Part of a small language model's weights.
Size: 9 heads of 64, MLP 1024 GeGLU, vocabulary 32000, 43.3M parameters.
Architecture: RMSNorm before and after each block, rotary positions, no biases in attention or MLP, tied embeddings, capped logits.
MLP neurons of a small language model. Each row is named by its layer, matrix (down: output weights) and neuron, and shows model dimensions 96-191. Each number is 128 + 24 x the weight over its row's rms, rounded and kept within 0 to 255. A neuron's up and down rows have the sign that makes its largest values positive.
After each neuron's rows, "fires before" lists the tokens most often just after its 100 highest values on Wikipedia text that the model never trained on.

L7.down397 [128 121 122 116 113 131 148 112  84 112 145  86  96 128 149 150 103 127 110 126 141 134 172  47 129 132 141 110 112 138 184 128 137 107 108 119 114 108 117 144 146 113  98 134 120 169 131 105 129  91 147 116 133 152 167 157 143 153 175 106 165 126 157 167 137 105 110 137 179 122 135 165 118 120 142 126 124 115 110 174 160 142 114 115 173 151 173 172 116 140  82 146 146 113  91 175]
fires before: ".", ",", ":", " and", " |", " Teacher"

L3.down594 [137 109 189 130 118 108 154 128 120 111 100 159 123 122 139 178 133 125 111 105  95 149 125 147 127 148 131 107 143 177 162 176 110 152 132 104 110 125 132 128 156 131 123 122 155  95  87 152 155 152 126 143 139 141  78 120 145 130 111 145 120 124 112 119 112 152 143  94 136 107 167 103 114  88 179 107 132 159 127  95 143  99 163 142  79 103 116 155 146 101 141 107 110 110 104 125]
fires before: " |", "3", "2"

L10.down427 [164 159 147 158 146 126 121 133 114 133 165 103 121 171  89 138  94 124  85 143 140 138 140 125 101 133 111 151 129 129 124 152  89 129 101 143 112 108  75 132 168 154 115  95 132 118  98 163 108 140 133  52 145  96 141 145 121 105 122 151 149 164 148 107 134 154 132  86  77 116 186 120 114 135 129 134 153 136  87 139 193 147 134  97 145 146 115 135 147 151 108 106 150 126 139 109]
fires before: " |", ")", ";"

L12.down819 [139 104 117 166 125 160 161  93 118 131 130 139 174 121 116 163  90 114 159  90 113 131 143 137 129 118 135 123 140 158 117 167 132  87 132 148 116 149 140  89 128 138 120 134 154 114 106 148 159  96  78  64 109 125  91 157 113 104 141 118 145 111 125 141  97 131 140  99 145 163 132 113 105  98 106 152 109 109 112 124 108 115 106 136 152 156  93 124 119 139 104 103 126 159 144  96]
fires before: " of"

L2.down290 [134 129 123 144 124 113 106 152 115  96 114 154  49 102 152 114 185 112  88 115 115 118 127 190  91 127 116 130 119  94 148 128 169  94 122 140 157 147  75 132  91 103 113 144  87 117 114 122 129 127 120 158 133 106 164 116 131 161 141 167 122 132 100 152 117 103  73 123  94 148 126 127 114 123 134 142 111 142 155  91 133 110 127 108 131 119 102 131 141 142 146 133 125 109 122 119]
fires before: "|", "|---|---|", "\n", "|---|", "|---|---|---|"

L2.down805 [109 176 152 104  95  90 143  90 157 126 105 126  71 128 190 137 165 171 118 111 148 114 144 168 136  99  96 136 108 115 148 117 138 129  94 141 173 142 125 140 112  85 141 138 135 127 117 155 129 134 129 133 134 133  97 165 153 110 119 166 110 110 105 125 149 120 131 162  62 145 127 128 135 178 118 140 112 149 149 135 135 113 123  85 140 110 141 135 146 137 134 145 140 139 131 164]
fires before: "|", "\"", "Best", "\n", "FRA"

L7.down919 [116 144 109 127 111 140 146  64  70  99 141  91 109 117 154 125  80 162 148 106 132 163 106  95 149 134 114 144 154 110 132 140  97 153 104 131 100 122  98 116 139 133  97 153 125 141 139  89 100 138 147 107 109 139 138 153 157 143 155 169 111 110 149 158 117 157 142 103 105 143 194 181 160 154 151 134 123 148 128 106 144 150 108 116 111 130 111 102 117 143 105 112 148 144 137 157]
fires before: ":", " |", "(", ";"

L7.down418 [107 128 150 119 103 139 129 120 146 122 146 129 137 129 135 127  60  75 123 116 119 152 120 130 112 113 143 116 124 138 125 133 141 112 125 129  94 127 163 111 141 122 161 163 169  85  99 139 112 129 120 119 139 146 108 148 136 167 148 130 166 123 164 115 106 110 106 111 145  93 108 101  96 128 148 156  93 119 120 137 122 104 125 143 105 105  86 152 115 102 122 131 200 126 130 121]
fires before: " |", ")", " (", "R", " Avalanche"

L2.down383 [147 150 128 116  98 150 162 123  99 145 109 121 141 129 166 114  99 101  85 110 176 141 132 100 114 107 140  86 144  94 114 152  97 120 100 131 180 145 117 129 108 128 104 102 121 101  59 133  96 123 149 134 108 132 165 221 160 122 113 128 144 118 172 136 101 152 133 138  94 141 150 120 198 178 164 164 138 128 159 147 183 131  94 102 148 110 147 122 102 111 138 125 125 129  97 108]
fires before: "\n"

L6.down350 [ 91 138 119 123 128 102 116 177 137 118 139 135  98 141 125 114 136 133 135 148 116  96 149 127 141 139 116 103 109 168 126 125 108 149 145 145 100 162 156 136 106  95 165 136 106 149 115 127 148 143 108 120 118  82 146 149 103 171 120 127 147 100 157 135 161 110 120 152  83  87  98 133 146 107 144  73 147 131 116 158 152 160 170 127  95 157  89 135 133 127 135  96 157 100 139  78]
fires before: " |"

L5.down668 [118 159 171 139  90 129 132 114 144 132 141 142 103 108  80 124  93 136  96 129 143 163 110 111 134 105 164 125 140  84 111 121 103 147  99  71 113 129  85 102 121  68  69 116 127 131 138 147 128 136 120 129 134 120 120 123 110 162 119 104 107  93 159  98 126 141 150 119 136 144 148 128 179  90 114 157 145 152 133 138  88 150  78 101 155 155 138 110 115 139 149 109 160 124 150 133]
fires before: " |", ":"

L2.down754 [ 84 132 152  65  88 154 126 139 137 128 137  75 108 127 131 120 136 118 159 140 138 124 139 167 128 148 120  81 140 165 163 183 160  97 111 144 122 104 133 131 142 132 130 138 103 189 160 122 109 114 142 124 160  85 138 119 156 166 146 147 138 165 114 143 148 124 120 155 111 105 101  91  99 125 144 111 130 135  79 119 115 101 163  77 139 135 102 128 135 102 128 135 178 123 166 115]
fires before: " |", ",", ")", " –", " to", ":"

L12.down868 [143 136 105 129 114 121 126 140 155  89 144 152 167 100 112 104 125  92 155 149 124 103 121 141 126 114 163 107 127 113  91 116 115 113 117 139 123 150 165 104 126 120 193 133  85 106 117 118  84 119 172 211 105 119  98 131 154 131 153  95 164  58 153 156 160 103 125 112 137 118  96 123 126 117 116 125 145 100 110 148  97 101 133 120  95 157 101 126 130 129 109 113 115 133 160  92]
fires before: " |", ";", " 18"

L10.down783 [164 127 125  88 122 122 139 171 138 156 133 142 136 111 102 144 130 107 138 151 103 149 125 120 140 160 113 114 127 121  85 105 117 114 120 108 134 134 113 132 158 119 127  98 149 129 100 127 155 147 167 127 160 163 130 132 177 129 138 147 154 120 108 148 156 143 148 105 124  89 162 128 109 150 151 175  93 150 144 143 153  98 121 141  76 153 112 148 168 176 122 105  91  95 114  97]
fires before: " |", " 0", "{", " 1"

L5.down295 [135 115 111 118 144 145 103 155 127 161 116 152 111  82 107 134 108  91 159 112 176 137  71 115 101 120 118 121 110 106 120 134 129 126 105 125 131 142 138 119 132 109 109 103 144 146  93 133 131  91 124 103 102 124 164 155 167 129 104  91 109 132 135 106 110 134 113 143 100 154 119 139 124 155 105 133 149 143 103 128 102 118 126 100 144 105 132 127 138  91 126 125 121 106 117 132]
fires before: "\n"

L12.down974 [140 108 136 114 123  99 153 175 119 114 110 120 141 159 127 129 123 150 136 136 109 116 116 136 111 113 146 156 149 146 131 125 138 126 147  96 100 149 150 130 161 143 163 158 110 122 125 144 127 149 167 160 121 109  98 115 112 136 124 112 107  84 102 109 146 152 114 130 152 123 126 155 147 103 132 109 128 135  96 113 125 124 130  89 118 140 126  71 162  96 127 106 124 151 146  87]
fires before: " |", ";", "th"

L7.down506 [147 162  94 135 156 113 112 131 167 152 152 134  78 133 128  87 139 123 114 126 121 157 125  68 120 128 128 113 143 137 145  98 116 127 136 114 126 169  82 129  89 105 123 140 143 129  91  80 151 157 128 190 136 140 143 131 111 132 133  99 101 121 101 159 111 118  95 123 104 152 106 162 110 128 139 122 146 144 108 108 111 121 130 158 147  99 126 151 150 131 106 121  94 107 162 138]
fires before: " 2", " 1", " 3", " f", " 10", " 7"

L12.down341 [133 125 105  79  32  81 137 189 141 165 148 136 111 119 113  94 181 108 118 131 160  81 116 126 111 147 125  98  59 147 102 114  95 123 160 131 121 147 129 167 108 136 131 113 126 136 105 106 102 105 112 177 128 141 122 158 124 151 134 122 162 129 155 151 153 108 109 141 136 111 112 117 181 110 158 127 104 130 118 129 116 125 149 124 133 166 141 146 154 160 114 113 138 129 107 160]
fires before: "|", "\n", " |", " were"

L6.down451 [116 127 142 104 100  95 149 123 140 145 168 125  59 103  51 126 160 131 125 121 115 138 151 126 107  96  80 142 164  97 122 126 121  97 149 154 131 102 120 140  93  79 100 114 125 125 180 104 134 107  98 115 119 124 125 129 117 123 129 108 118 136 115 130 127 124 130 158 158 109 122 142 106 130 139 145 103  90  98  69  94  95 127 132 131 121 143 131 155 130 119 100 145 120 151 112]
fires before: "s", "ing", "ed", " the", "d"

L3.down179 [114 145 132 129  80 169 124  99 111 101 148 173 105 154 164 134 127  95  90  99 144 120 108 199  91 129 130 145 140 125 141 109  95 165 136  94 132 146 131 131 152 115 137 184 137 103  99 147 118 134 107 116 168 152 122 116 130 155 130  93 140 108 144  78 135 110 135 124 120 135 149 117 126 123 148 136 127 130 154 113 125 144 138 142 105 137 118 173 158 162 129  74 153 157 163 166]
fires before: " |", " –", ";", " and", " (#8"

L5.down646 [106 135 145 112  93 146 156 119 118 120 118  89 129 153 167 129 100 116 141 114  70 130 134 161 160 131 106 131 125 132 130 171 137 122 117 154 116 120 103 121 100 147  75  99 137 126 106  95 118 129  97 127 113 128 130 142 144 120 118 139 103 135  97 144 131 150 152 152  93  98 136 133 128  89 137 111 116 163 158 109 153 155 102 154 133 133 166 126 152 144 113 117  88 124 143 142]
fires before: " |", ";", "\n", " –", " (#8"

L12.down166 [122 130 154 158 144 115 120 194 109 114 152 133 137 163  98 126 132 114  83 103 142 106 139 119 124 121 131 131 117  88 115 102  99 149 109 142  99 114 156 115 152 115 170 139 151 149 161 145 112 106 128 150 137  75 167 138 137 153 179 107 142 113 144 126 124 119  99 181 120 127 111 148 120 145 146 112 103 149 112 123 125 134 141 168 149  98 133 119 134 125 141 107 136 110  89  89]
fires before: " |", " of", "|"

L10.down608 [125  73 103 108 149 115 126 102  81 184  97 150  98 123  74 125 106 147 134 119 106 124 120  93  79 118 144 121 133 105  97 149 120 108 146 103 108 139 122  80  74 150 159 104 140 104 113 137 134 123  96 128 123 116  78 139 114 131 139 157 111 112 137 128 150 109 132 146 125  91 131 100 119 134 123 131 127  81 106 135 130 114 139 120 112 223 107 132 119 118 113  99 192 100 120 130]
fires before: " of"

L6.down55 [111  85 138 142 141 118 129  93  86 101 140 143 137  67  90 122 121 113 104 146 181 125 124 122  86 134 147 145 157 146 148 119 119 100 126  86 143 126 193 127  85 112 132 122 126 119 111  54 129 146 114 172 100 149 120 137 145 169 122  95 115 150 134 117 129 104  94 138 118  99 161 148 134 152  79 168 109 144 122 133 128 111 155 116 163 117 151  80 125 145 123  86 149 144 126 161]
fires before: " 3", " 2", " |", " 1", " 0", " is"

L12.down542 [153  79 141 154 112 105  98  76 151 136 122 144 144 100 130 126  84  79 143 129 132 146 132  84  81 133 131 183 173 139  76 112 140  81 126 148 126 124 146 124 102 107 135 117 145 109 118 160 110 111 126  81 102  96 102 134  83 121 121 144 111 157 128 103 114 105 122 103 125  95 101 121 110 130 136 153 122 113 122 142  79 115 119 142 148 140 130 145 140 148  84 116 152 126 132 159]
fires before: " of"

L12.down963 [126  66 146 159 176 135 152 106  94 121 104 132 120 147 165 164 136 170 153  92 171 191 132 104 159  91 138  87 145  90 103 154 136 114 148 120 169 145 122 122 115 115  90  83 121 136 156 154 111  97 134  90 131  96  67 122 147  76 153 141 131 111 161 165 139 129  94 142  98 127 136 112 119 147 129 104 111 132 118 110 131  87 113 101 135 134 133 120 154 117  79 116 118 130 116 137]
fires before: "s", "ed"

L7.down57 [128 112 125 140 112 120 102 133 116 102 108 157 177 105  96 161 132 149 123 145 137 122 141 136  97 131 155 188 133  93 130 139 127 118 124 105 166 130 134 123 133  93 124 160 134 148 144 144 115 129 123 155 116 117 160 105 132 153 187 152 102 187 133  73 140 133 113 153  88 113 151 201  83 146 121 133 126 116  88 121 135 139 121  99 107 182 156 109 138 146 118 127 149 173 103 109]
fires before: " |", " of"

L7.down688 [111 101 146 132 144 102 146 108  83 103 150  76 137 140  95 125  90 179 141 102 108 186 143 155 114 147  98 139 169 149 143 127  94 139 119  98 100 130 124 131 118 128  71  68  67 149 161 101 122  89 131 120 110 132 130 147 143 130 123 172 130 131 128 117 109 130 111 130 121 105 143 158 123 156 130 108 127 116 119  87 100 135  90 105 138 149 138 107 169 115 127 153 122 111 123 128]
fires before: "s", "th"